Part of a small language model's weights: MLP 1536 tanh GELU, tied embeddings.
MLP neurons of a small language model. Each row is named by its layer, matrix (up: input weights) and neuron, and shows model dimensions 0-127. Each number is 500 + 25 x the weight over its row's rms, rounded and kept within 0 to 999. Numbers have three digits each.
A block is one neuron, or neurons of one layer that tend to fire together. After each block is what it responds to, as a language model described it from the Wikipedia text at the highest values.

L8.up1027:522495506470478469483464479470481457491502515496533465536483488470505498490473522505483487486520470484471542494525488474473453516539520507475523465538556480482506506501498514502505536535507489505537475492443487507541534470517479479513503499477439463511460505459479491457527493551500494504487507489520498516511482500550512528484498521550493518492518470484452500535523501440500465508494
Description: Last token before closing bracket

L7.up71:493521525510439502520497447533524487545537507463521510482470505540520509520472483472486563519570501489490528501510489501466510500476526477481521493459506490518501481497522491517520484479452535529479482490478493487510492524501504473533548489531500550480515466486529470499452501491476498545457479540513486450508520498465481489503519492541481507455522463535498485463444505503490496528518
L7.up109:526484503501446475503480529538494509502478536510490505494500522525537471500474509506527551558493481484474503497502524479521454530459445453513432474481482487505490536494493509529467500502491477510511530503512546532479527563494501516486459515477504515469504554524487466489461500502512562513525496481480489476517489512491517555488513498513512476540481546483518467483463532470529476481515
L7.up135:514478504543493466496521474490492504449506524476522570506470490531496477492434514540510545492510519499530512502583465520484475521501469522478464445536506505520481486481461515476491500497475483502511485498487493517490557532531488533477493496485545570524517526502531434488490489498482474478498482506466475479495518492463484527500471470517510476488527505481470522505485520497498513506500
L7.up165:518518518503476496481514498524506501499460516504459516495480515498505504499480487524536524534568461476522493477535477472514524480542498499486458516455509539512533463509498464479494516483496476538480463462467556511517556506492511536483517473497516542529498494509542479460488510492463489490524499452525482484532479499542482501488527496542524467519522488516488488517512488516477478496494
L7.up543:546442481473452528477497527462501512524510505514511482488462463501506529517499502517542511522541530540495524497509481473498456491510531493542500463534522449518505491498507526488456475520508484487495468516482506542491482535487521509550461496545552500456510494470479537511504505488460517492490496488533470514555492500499467495543469533504498512494500526520549549501497492475491537526515
L7.up582:535491506484471496518521512508540478468506530514481497488520470534487494491521540528445525531528490483472531489520489498469489520497458472475534463529533485501497505497494497469476466455551522530497530484506515499509530509494491487511484545482510508462481511498491509473453516500488500505455469487553480459535496506504475566480480497522492482444485515473491486510501502518514527476511
L7.up832:540503516509442486548546499561483449535523481514517495494487507481493507536486510494494545486569466487509500501517480519486463474513468494476484497549500455474469454460489486484494506476535515532480510470510543462524484529508504527498511500490490514509508490531516494499484507476530505543472474506514435509564506471498464520503496499497515473540506495512509446530473491507507513520518
L7.up1128:501536524487498484525489472533472463550499505537493480518504456491492522494468509477435515501520513493512513505487489477511461523505449448475496515499550464509511438475496494525457492475510477511540533509491544456543530540532519484523505485485484543531491514510486505470426537504518517507457504483503486461529532499496508545500472529542480506470481503506552495562447510491490535486463
Description: Clock-time minutes and quantities

L3.up39:503497529529504504478466551497495482528513512493499535508493512512505511492447514522504488478525544482497541476475492475517498483499503484485519435495488565508498444475487517488502497479485467504505506526463531529485535561502476535528488472526549522521536510463472468509500454488490517513484532498508464450492518489491520555547499529526459513502484469473514448489462505526498520472501
L3.up502:495496461501482535446488479472515516455518500496514507485505474505474489479494497535488505504478512444537555488520502509483497527521521455509516442530531517513490517483505547496523517487474523519508463510505510518509530525492471533515472485496472489529510483479472483456493456483518519476479540511516475508492494478500503530529508492492536493524525488481496496507471499520490509464497
L3.up855:504455517499504486460498522458494491489500533487537499507458495553489495489463499468526509477517559495482546517543488468498482496490493453517520470513499503506498453494494508508496527557493509528504485506472529473500541525499529515498506489542554528527505503485503458501482515493552504516504497524507460460490531480465491530516505488458505451482549477498509521486485524519493500466482
L3.up909:465475560498503478486518505527517503503541528544494497523518518473477485485483490516497503493481510528520520500490495491519490516459462461487484481468506527496515487521500514509489560519481455480511499502452477494544545519523502539503537488473470502518527533529502483485457517489485542505491537514491517541492570474470519597557511483539455478475497439480527497488487504500509504483491
L3.up1165:504456528509494533478474504485473513493502522482543553495482458543531510475462495519495505503466467484521509507537494507502499495503475479545501465495492535499486516489486520522489535496451489502500453483470536550521526547507505521493484482560523506509490492463492468453467431550523540501500504510522442493507530485475490516524465516502469483492551491484502496471499482522493490455501
L3.up1288:511456530524478489500466483474536499505508523486513547531504528573495500507465507546491520500513486476516550447558484507550483517497508456552514467523486519460503507499467434464479485512474438497515508480460512521511545534524480557538509501469519535488525508473507501488491477526530537522469504488515442412509470482510467482522498533498489520496512462504539491476482493500509500484523
L3.up1397:513528552482487472482492447501486525508513493511480504478495500458491512468494492519503516502488523513516466516504474500523493519473525488513514475469552533503470519486525534499474548475475448475524518498470527473546558529504462527501509485525498558541511484497464478497506518477534498513495544494477471521534563466466523553499495489513524506499485486482486470492475530482473529471459
L3.up1439:511515515480485505512477520490499488497528520501480532475544544536502506510483503532519482483494510542537530482505517485507488512473503467543499470497530520461474519487475486479497461536491481480518470500497513508526537578510466528510455493468518536488538476535494486478501463542531516504550542459514469452513506511497487491487497524505464438514532477475522495478498480482503535486507
Description: Start of parenthetical content

L8.up542:525491530531449514510530483509515515520492523493532516507479503517477492465476491506511532513536521517513543542465466547494486517498446526467471451488506487494507467512499486513485530501481446498516488517483514513514491501483498517494484497495533533523521547458478471451471471490528521515486458511468489481489544494450498523522527491514509501465500516483510488510474475506497498495491
Description: Numbers inside tables

L7.up164:530467506468494537499511503516473517488482477492486509494445494538513482502480492505519554491520519520512496504545506505462486523503450496530467474461518514505508500496510478479533542499477497478484478514507514465442457512491527504505493508512474503551523529504520505504448498539493483490519490489487471517493525453529474525536474487520469521520496551554550482536492511519527455527476
L7.up499:532531541503463534471523546469500489492493545481558490463455521479469511495482498504526471484502500475539478515491481492497489513507503494495515443512491486485470483507515532508519518536468490545480495503509496461496470482547513539520497495495516494499525445497478532483476515515516521478500508506490543518480464480544525483491511500526520449496484494487548491528489526507460541482508
L7.up522:466458564440454524497526481473492472488536483471513477464502477525516521518505487507516534516495450503515500489529502505453489502459451515467515449502514481508551495460493500492542478506516500507456499526469538475441523508497485497469492484489444472533515512508535488490489552482524484538466493508483496483524531477514497505485491488507477496464489535515493496502523515480498506507495
L7.up813:504527517578519536510486458507530509526510500511497452478484495511554511460478507500533554506528477475470481496507488498464482528523505497469506401451478475509496480469508526509507468493555517548491476484483497501478541510544484500503492481517440549507497503513515517494536521456526530497479506495528496461501473511531500478509501496483480500483482497473505503490520517504474549520502
L7.up934:499541539503513509486490454534457472482488521480531506486447469478506524491467506491492501528529498467504491545478519465467548514499505513465466461516492472466478514477507505497504470542477466551485497507527502491467514485524508501501508495497522515534508480500527531499490475466507526447539492499473500487488490486478475489485510509496516504484498541481507497512457535517483527506503
L7.up987:518504472493483494511525517503494493502504542500494511520483516491481522513484505488504493507558519511561509518498469501425469545580462479484473480516529498522490452497476503508482556499474475520480480507512509497459491486514492503516527514513468496510526473499519511501523483488476443481513468459517504514530561491528473463513501500510432481465505478466522500534483544504479484508521
L7.up1295:501481534433463493471535496536476445543491474462503467461458465487531510484516511486478528519499510488518482508535475470490515556523470493501459486442484480482478498503539501493506537462512472525500531492496498503495497523514502553509510508509503500499529486505489510452466501513505466511484485466485492503513571459515481531479495516538494493496499494498500518501504498475520525484437
L7.up1438:518456528497497489514556486592440493470520507512472533504492491511469512448498519479516520509478509504470491554444500491467478533533496482495471482503518555511509457502491471491506524543470507474492520497491469565513540541540523471486480504479486513479477509528506487493440467526518522480510508513509554532481483511527523526500497500533520499511511491477445518518475521489507503497483
Description: Mid-number separators

L3.up294:465531516531477515527524512541483484488506495452505505533458460491538477495446499468416565489553471478480511482484520483503532496557522550508517463484560533499504524482480494494482533490518510519482445505527516469433510511479474491472465498522455521484552476509476518513460496479481545509482481514501551493515482500447545489499535502462479494503501463534487493421488535463499483497527
L3.up340:502486484520465534505532485511488495473446473532522479477517493516528488463474504458475540523550471492486501518505496480483505502515500495500522490498505465498466516514551518524476536492505491495488490498499543520481489507481499463456529482574488524514471511506532544486490491494550489507486513489541489448515502481466503504454529531458486497498512508527482516527494512488470483469441
L3.up346:542505474543522548539468518511460509529506509490500487462511490501531483480462497479480532505577511478477520497510503459447523491516517512474519478506508476534461488477533496518499470545511495509523499506518522491513520521501515461524491506554534499500519479505511519487474506476529467494494482482511507499478483494524528492520516480470464474499508515486518532501487529446471465496489
L3.up505:534517528502479497515537547483482468517462492486520521480465462525509519467484500473445524485556501465485531516512489471473478494528523497541479491482528505522512507470529513507496465493528512523440503518527513517449503512504504493503457499507456487494523478505493522511480449491469512470504471478525507464471522487493510519493556500478492501467496546531485527489484561511496480461512
L3.up758:505523494521501536525542522512478484484524508465506477489500514489527534453511495504468532508511526539475532483472526452446515474538500518502518477533512478573505501467500549492477532488531488528490480523521524461442477515502477488484505491483481542517502484527524514526442483490490495476542524501501511491483532491452509516519549490470493532516485493506490453493480541527483503500507
L3.up1000:517519523507494513538552440533484522473479494497504481507522472477508513476453517467484521521545475530546499507482493441441522548508522508504454476482526476520511471475500540511500534470477488497525506479483484477499500507501483472509512521543508553486503475526514488514492483547475513472522479472514514492537523491513478570504514569502480470457522480523528480515480509493488527497499
L3.up1085:509496505548520488475519486530475495483510521479494479506473464517532500490441492557474540534548466527484514509475503499492485504535508484421471492523506502515543490513527516519489542503515475505500501514455507542480489480516513460469462450552465520548497482520509528473466499467519485523493487470473526493471510503488462506512507518510467485498481463472516496503491516508485503477477
L3.up1485:489528494527505495558476497495492496513485486507557477474529471506531471476461500485454520489540481468474485474512503449510525504489509455510519492480514519500497506509535513519467499492502507505462488506492531491536473537495489502489500533516467508471498493498563544518463491504550545480481561477507495477530486486468522515494567535507464475514507521526496482535489498495478486463532
Description: Unit after a number